config = dict(
    num_hidden_layers=15,
    hidden_size=384,
    num_attention_heads=6,
    num_key_value_heads=2,
    head_dim=64,
    intermediate_size=1536,
    vocab_size=4096,
    hidden_act='tanh_gelu',
    norm='layernorm',
    norm_place='pre',
    norm_eps=1e-06,
    positions='learned',
    qk_norm=False,
    attn_scale=0.125,
    bias='qkv',
    tie_word_embeddings=True,
    parallel_block=False,
    init='normal',
    init_std_qkv=0.0268,
    init_std_o=0.00489,
    init_std_up=0.0268,
    init_std_down=0.00489,
    optimizer='laprop',
    learning_rate=0.000586,
    beta1=0.95,
    beta2=0.98,
    weight_decay=0.26,
    lr_head=0.00464,
    max_grad_norm=1.0,
    warmup_steps=591,
    schedule='wsd',
    decay_fraction=0.833,
    decay_shape='linear',
    final_lr_fraction=0.02,
    batch_tokens=[32768, 65536, 131072],
    max_seq_len=512,
    doc_mask=True,
    z_loss=0.0001,
    train_tokens=363400000,
    max_steps=4784,
    dataset='wikipedia_en',
)
MLP neurons of a small language model. Each row is named by its layer, matrix (up: input weights) and neuron, and shows model dimensions 112-239. Each number is 50 + 12 x the weight over its row's rms, rounded and kept within 0 to 99.
Before each neuron's rows, "fires after" lists the tokens most often just before its 100 highest values on Wikipedia text that the model never trained on.

fires after: "0", " | ", "; ", " | —", "inal"
L4.up895:43 41 64 54 32 54 53 49 34 51 74 18 50 57 45 50 58 42 52 55 52 62 46 47 54 40 53 37 43 44 44 53 50 45 77 60 52 47 62 55 36 54 44 53 80 49 55 70 42 56 48 27 36 41 45 42 55 47 40 43 41 61 57 55 38 53 72 69 51 46 75 64 42 45 48 90 68 62 51 60 52 53 19 54 48 39 40 48 67 54 62 30 47 51 59 42 61 40 60 54 31 49 41 57 34 52 65 58 64 41 36 47 48 38 26 44 45 38 77 52 58 64 32 43 46 27 52 37

fires after: "′", " | ", ".", "°", "0", " Ph"
L8.up1167:44 27 62 55 38 49 45 39 45 66 67 64 38 58 58 46 52 33 55 59 60 50 50 49 54 46 47 40 41 53 34 30 56 41 73 54 55 41 52 39 40 54 68 68 70 46 34 33 44 59 50 47 29 25 41 49 36 39 36 49 56 62 30 41 49 39 41 54 46 34 40 22 50 35 59 60 49 60 34 60 60 53 19 48 60 58 54 73 65 47 52 23 43 66 60 61 56 51 52 36 44 72 64 56 59 56 60 71 86 54 54 44 60 30 61 46 29 62 50 44 34 51 35 52 34 48 74 65

fires after: " (", " \"", "-", " [", "–", "s ("
L4.up716:35 55 42 40 51 40 51 47 35 50 61 56 38 46 53 46 41 44 64 24 61 54 70 57 51 50 56 48 45 25 55 60 41 40 49 45 54 35 68 49 49 48 35 61 39 55 49 45 55 63 59 43 46 49 59 45 36 62 73 39 41 51 44 63 59 47 28 58 95 27 57 57 43 56 59 51 39 53 38 41 58 64 53 50 44 52 33 45 38 74 42 44 36 39 62 48 64 44 58 51 65 28 61 52 70 64 43 34 20 54 28 36 52 26 55 39 44 40 49 35 58 53 71 73 71 45 51 59

fires after: " \"", " (", " “", "—"
L4.up1473:47 48 43 36 33 41 52 44 33 54 44 26 69 43 37 48 57 53 58 16 61 67 54 52 57 30 54 45 40 40 42 53 50 48 68 54 58 52 64 50 40 38 41 33 34 55 70 59 58 56 47 17 33 49 49 44 42 53 52 32 52 51 42 41 38 38 19 38 48 37 51 54 59 37 43 71 32 51 45 54 83 47 48 46 29 60 27 50 30 50 44 60 49 44 30 62 57 29 46 61 66 45 40 72 62 61 43 45 20 59 41 53 42 56 36 55 49 52 63 25 60 49 52 53 55 57 64 78

fires after: " V", " v", ", ", "j"
L7.up1093:33 43 58 41 58 34 29 53 51 35 51 59 59 36 26 41 34 39 51 51 58 37 80 58 40 62 52 50 57 23 57 49 62 61 52 43 59 67 73 62 55 60 55 44 37 46 32 61 43 43 39 37 40 47 57 54 43 46 54 51 52 45 37 63 40 51 33 31 38 36 42 69 59 66 37 59 48 27 31 57 73 48 33 38 61 33 42 41 56 41 28 60 18 29 40 43 36 44 64 38 63 62 59 61 76 33 56 49 50 50 43 57 29 54 56 35 49 64 43 44 53 49 56 43 66 51 61 35

fires after: " | ", ".", " |  |", " |", "\n"
L4.up495:31 43 40 48 34 44 46 60 52 43 64 20 47 57 56 30 43 53 34 49 50 37 58 53 58 38 50 32 48 44 40 57 48 36 51 50 59 44 59 38 38 71 35 45 42 46 20 40 37 52 39 61 42 65 43 34 49 59 51 62 63 42 70 30 55 23 45 54 51 30 31 47 59 41 55 61 63 61 52 43 59 66 51 46 71 51 48 63 50 42 40 48 25 53 55 65 53 50 56 60 39 64 50 43 54 77 45 54 47 67 33 73 70 45 48 44 37 48 65 41 56 56 39 47 50 57 57 29

fires after: " V", " ", " Res", "em", " v", " D"
L7.up202:39 47 50 37 20 37 50 50 53 55 74 51 32 36 18 46 50 41 33 46 28 43 54 58 45 46 46 66 42 54 71 12 52 51 70 45 73 52 65 56 54 64 46 42 45 67 29 60 54 57 53 39 45 59 37 66 62 53 54 47 55 50 81 38 43 58 35 38 45 55 36 49 46 48 45 68 44 57 48 54 58 36 52 54 60 48 51 67 57 38 70 44 45 45 10 65 30 36 47 19 70 49 48 70 40 27 52 22 58 43 57 55 57 60 48 41 48 24 76 33 55 45 53 53 51 59 51 10

fires after: " | ", ": ", ") | ", " |  |  | ", "."
L7.up1223:34 31 41 37 38 38 49 63 56 59 59 52 21 71 50 40 45 27 33 28 49 52 69 63 62 54 64 32 45 25 54 45 28 40 56 42 64 44 44 59 34 48 36 60 54 46 33 50 42 62 37 50 26 48 48 40 41 40 54 61 63 44 33 65 54 33 50 37 49 35 50 21 63 43 40 62 56 64 59 34 57 54 48 43 64 65 59 61 55 34 44 50 38 64 64 38 51 42 45 61 65 54 66 52 48 56 60 40 63 59 52 59 63 47 37 41 41 49 40 42 52 43 51 24 52 31 42 65

fires after: "1", " ", " \"", " “", " un"
L4.up202:62 36 52 61 31 22 54 70 45 28 64 35 52 50 35 53 46 57 53 49 78 48 67 77 47 55 42 49 41 57 38 36 44 38 56 64 56 61 78 54 77 35 38 44 58 58 54 61 53 44 58 46 39 56 57 32 51 49 69 53 61 49 53 59 29 33 29 29 51 37 45 51 37 46 47 57 34 39 45 51 43 51 56 33 58 52 44 38 49 73 48 54 34 55 56 48 51 43 60 63 60 26 52 68 57 52 45 46 61 59 38 40 70 43 42 49 59 50 50 35 53 75 23 65 42 35 61 36

fires after: "e", "ie", "we", " She", " Ge", "le"
L7.up1427:57 22 43 30 43 48 55 57 57 51 57 58 47 48 59 48 53 49 75 54 48 67 65 54 48 62 37 60 40 41 60 47 56 46 50 73 47 74 62 54 66 55 37 38 51 56 37 45 48 58 54 58 27 53 61 51 38 36 47 41 64 59 31 34 64 52 40 41 36 23 39 51 52 37 56 59 45 31 50 43 41 25 54 46 63 57 55 68 52 48 32 51 52 65 63 50 46 37 49 49 52 41 66 64 45 43 40 13 63 60 68 79 61 46 31 52 45 63 44 40 64 57 56 67 56 50 73 63